Part of a small language model's weights.
Size: 10 layers, MLP 640 SwiGLU, vocabulary 8192, 5M parameters.
MLP neurons of a small language model. Each row is named by its layer, matrix (gate and up: input weights) and neuron, and shows model dimensions 0-95. Each number is 128 + 32 x the weight over its row's rms, rounded and kept within 0 to 255. Numbers have three digits each. A neuron's up and down rows have the sign that makes its largest values positive.
Before each neuron's rows, "fires on" lists the tokens most often at its 100 highest values on Wikipedia text that the model never trained on.

fires on: " +", " −", " Po", "Ma", "La"
L2.gate446:107145121143134145113079155110081168132134151156120124098096180108112083112152095134161097106135106090164105101119104074097084121158148158115067094104167161149136167181155157171090133186147123149109155121123109170123142112141103138089096136184087116109092136067128159101115125097133143083
L2.up446:152095110118144103074117139119097125146100129138105115163095175142116126096112193089115108062146095060180092101150146105121148109144105137123082157123128085135076056146090166101187119184158193203144113159140082174128169118082105129113146111155083134117153137121101158125100087105109165103

fires on: " at", "t", "Or", "l", "yn"
L3.gate371:126109124107193163119132187146120090147131133142173188066100170128077163100139115163124204140149140087107128134190150108102131197116181148212140094112175154112103163100130092190126148109091167093148094125190140127094136134118147067086088136163100122153143143112165159128108167179103139108
L3.up371:081163090082120167119148145140131109162132192140174170093133164173106118073119129148113151128109118151084067123148155164072149117087149121150118018152142108149138139085223093122092191157180184128193130148181129121104118110102130123112160158127100121091077118098150146169060181193166156127

fires on: "e", "a", "o", "s", "al", "el"
L5.gate597:194122105168093100110114124110144046179134132139101148104130167207148129095046132087094147119120122107175117077155127168163150090085123078087190105090112139126161175135184156119128095144118139143154087146093120106116116135099137045121135104147134117117154088085126057111131136138144158132
L5.up597:113171127136068146105189130173198107095084155117154122052116204146124139100103112113082174166108121089135124123115110126106187114073115123143192084157099160152136187104166203142147171165140128058126119114172101194134160110076148160156164076155125159105176146150130158142086162120148143088

fires on: "'", " of", " and", " is", "b"
L5.gate388:147135111097093127152066203107170117159131128080091108101110156127097161155153112138145087193122110072099163159107139133163084153142088085118101132147071161173086089123175184131175142135134151112162112177150133133153104108103128112082131135138124140165068079120068141199110073197134084152
L5.up388:152144143126101134157104207113134119208143130132132102137117134105117105072078107109130083157113087103136164139135095115131105114128158100057113120126116131118123131131127162114117069138121145143119083105144106141179158139122148095118145083126103086098057104140095182149143091164131110122

fires on: "en", "la", "in", "on", " fun"
L5.gate301:187098116116146161171118119113114170099160217165142168153085082105104152187091112115121122105107151073144143198110156099119119133122109117125093071106107142127140137129122066152164080101116117131137078067100092130106127155147167122132127106128099081100059119139084084142175086128117100136
L5.up301:102135150128111204130129098187143185153171171148158142099146130129097158153134098113129126104113200120077166187160183088140134087139138133123121081141118086140117098152120175193130130144085130174171110129138167135165160145122191143175147058152123110133131101099071117133123031095086198101

fires on: "-"
L2.gate340:121122117095133155165125178161144150122181122126110131133140117129163185165120122129089063186151091089184094128149094153133071120149115131161112106142155118114139094158094041146142180139146238122120143162112112115137160114100161095119122102110066177173183101119124124159106191090165131149
L2.up340:167073146105139168125153112150119153128111095105110111089133084161153228181128167138072136215130126094147145147124096105109115141181136141124146148141105093101124120133128196141122155106104155135143168121125133124146103119092119132160121103108159170123213104152164107125124160140117079109

fires on: "-"
L2.gate165:076143129075080136144111150178141134118118096089160133103131081087161170096100138081129136166093139085104121150115131125134092116193126155124167081098078116074096115044062096101071143112102223159140144158089089126152132146134146118177101071147127132135145071146146130159152086107137139165
L2.up165:152117132109125103174171142185144158135121091147146111101122130131152180126143139111068124189095160063124115120090109134141114116193143148133114099100049062129119123127114115165084129042134165094118117152133070106207144116157150099181112065143130144134104113130113157152163131115151129151

fires on: "en", "ven"
L3.gate579:147108143083114202163116057110134123136147138146151102134124115183085093176099091150157142156088130152117082143130147089129145088093105121128137113134090106170169108167133096156122103114132104105165079153156097142162134087072177115097075161142132132106139073154105151092173153124125102185
L3.up579:119116132161138210122086075131127150149132113119109143073188092198076140136097144120160113174160130192098133103142195076088137118114149129139121153140105116156167085090109145194052116092126125078173113087151094090073150119089153139105068099132066110090170073170153170117130169075134128150

fires on: " K", "K", "sk", "k", " Kh", "h"
L2.gate373:138113087073124144152125151163117118182112129147115105061153074113156141157110112115163117088157093110134106065100170152147131133093097083069124134163052089153170237131078114138176148048084110148186172156118153151161123126098063143097146175139125070168140129103146136122103059161108115101
L2.up373:145098117117127132120088126199117091165099114169147025084095135097170112120116137105149101165150112141148145102161171171150117155138124127051142091229089081135112175142108080116163155110146131189175127161085101140145157136152097123104137170116118073167147148170099069125118090108137148132

fires on: "ult", "iz", "ig", "prop", " in", "if"
L2.gate242:162090124156174205135144130116134097133108146140130104187131095160109145163163075162135078103108139116170115143098159153166131140120113042083101079143163162136137146125144143107106107155149123190104064124136083109042124068130202152081153181134106141095146126077082120072097109104112135145
L2.up242:134087168111227192175167112051076104139054154121134086120125123149136212137162115137116154109154130145092089158080143155131102090113122123126121096081147146106145173117114154147112185147170128125118153071144080113146121120131139143126110130122068076118128159152128143168077106130113147175

fires on: "t", " T", ":"
L3.gate377:144132131097184163126111144135160055153107140180113144080124124086099167092125108147142139160174101124098134072123126115112127099112170056113153122117143138088176159068175127149093147140097197053149134121148129143149106143156196093092131147182092127134101084158160171123175122143036178110
L3.up377:163147137087159167131108154145155128164094128235154141126115157143116147156077078076117124168147125084090109080118133142083180056121124120083174111173110084102038148178137037134119129171139141081081133100141135106142154132107164159115106052147114133111121158090090124156158119141116138137

fires on: " un", " Un", " semi", " Semi"
L2.gate57:151140156109122157093137173152105100100142196120108135150118148120097110095101086114097123163138115170139141135130121144089182081154089121156179160068161182134109076124122065146156094073087198122159109125099127085104159170100129171101093163108100156137190099131062169090106133155129176104
L2.up57:151144088117183138133004153103148177088099168107170157104170164171137138163175074137174126114110163123107115139123098161160171144149072068105167114076113162122084143121129151120147153077168135179105095131156117130098123099073169124138133109154112164151176144120112151115105161170113113168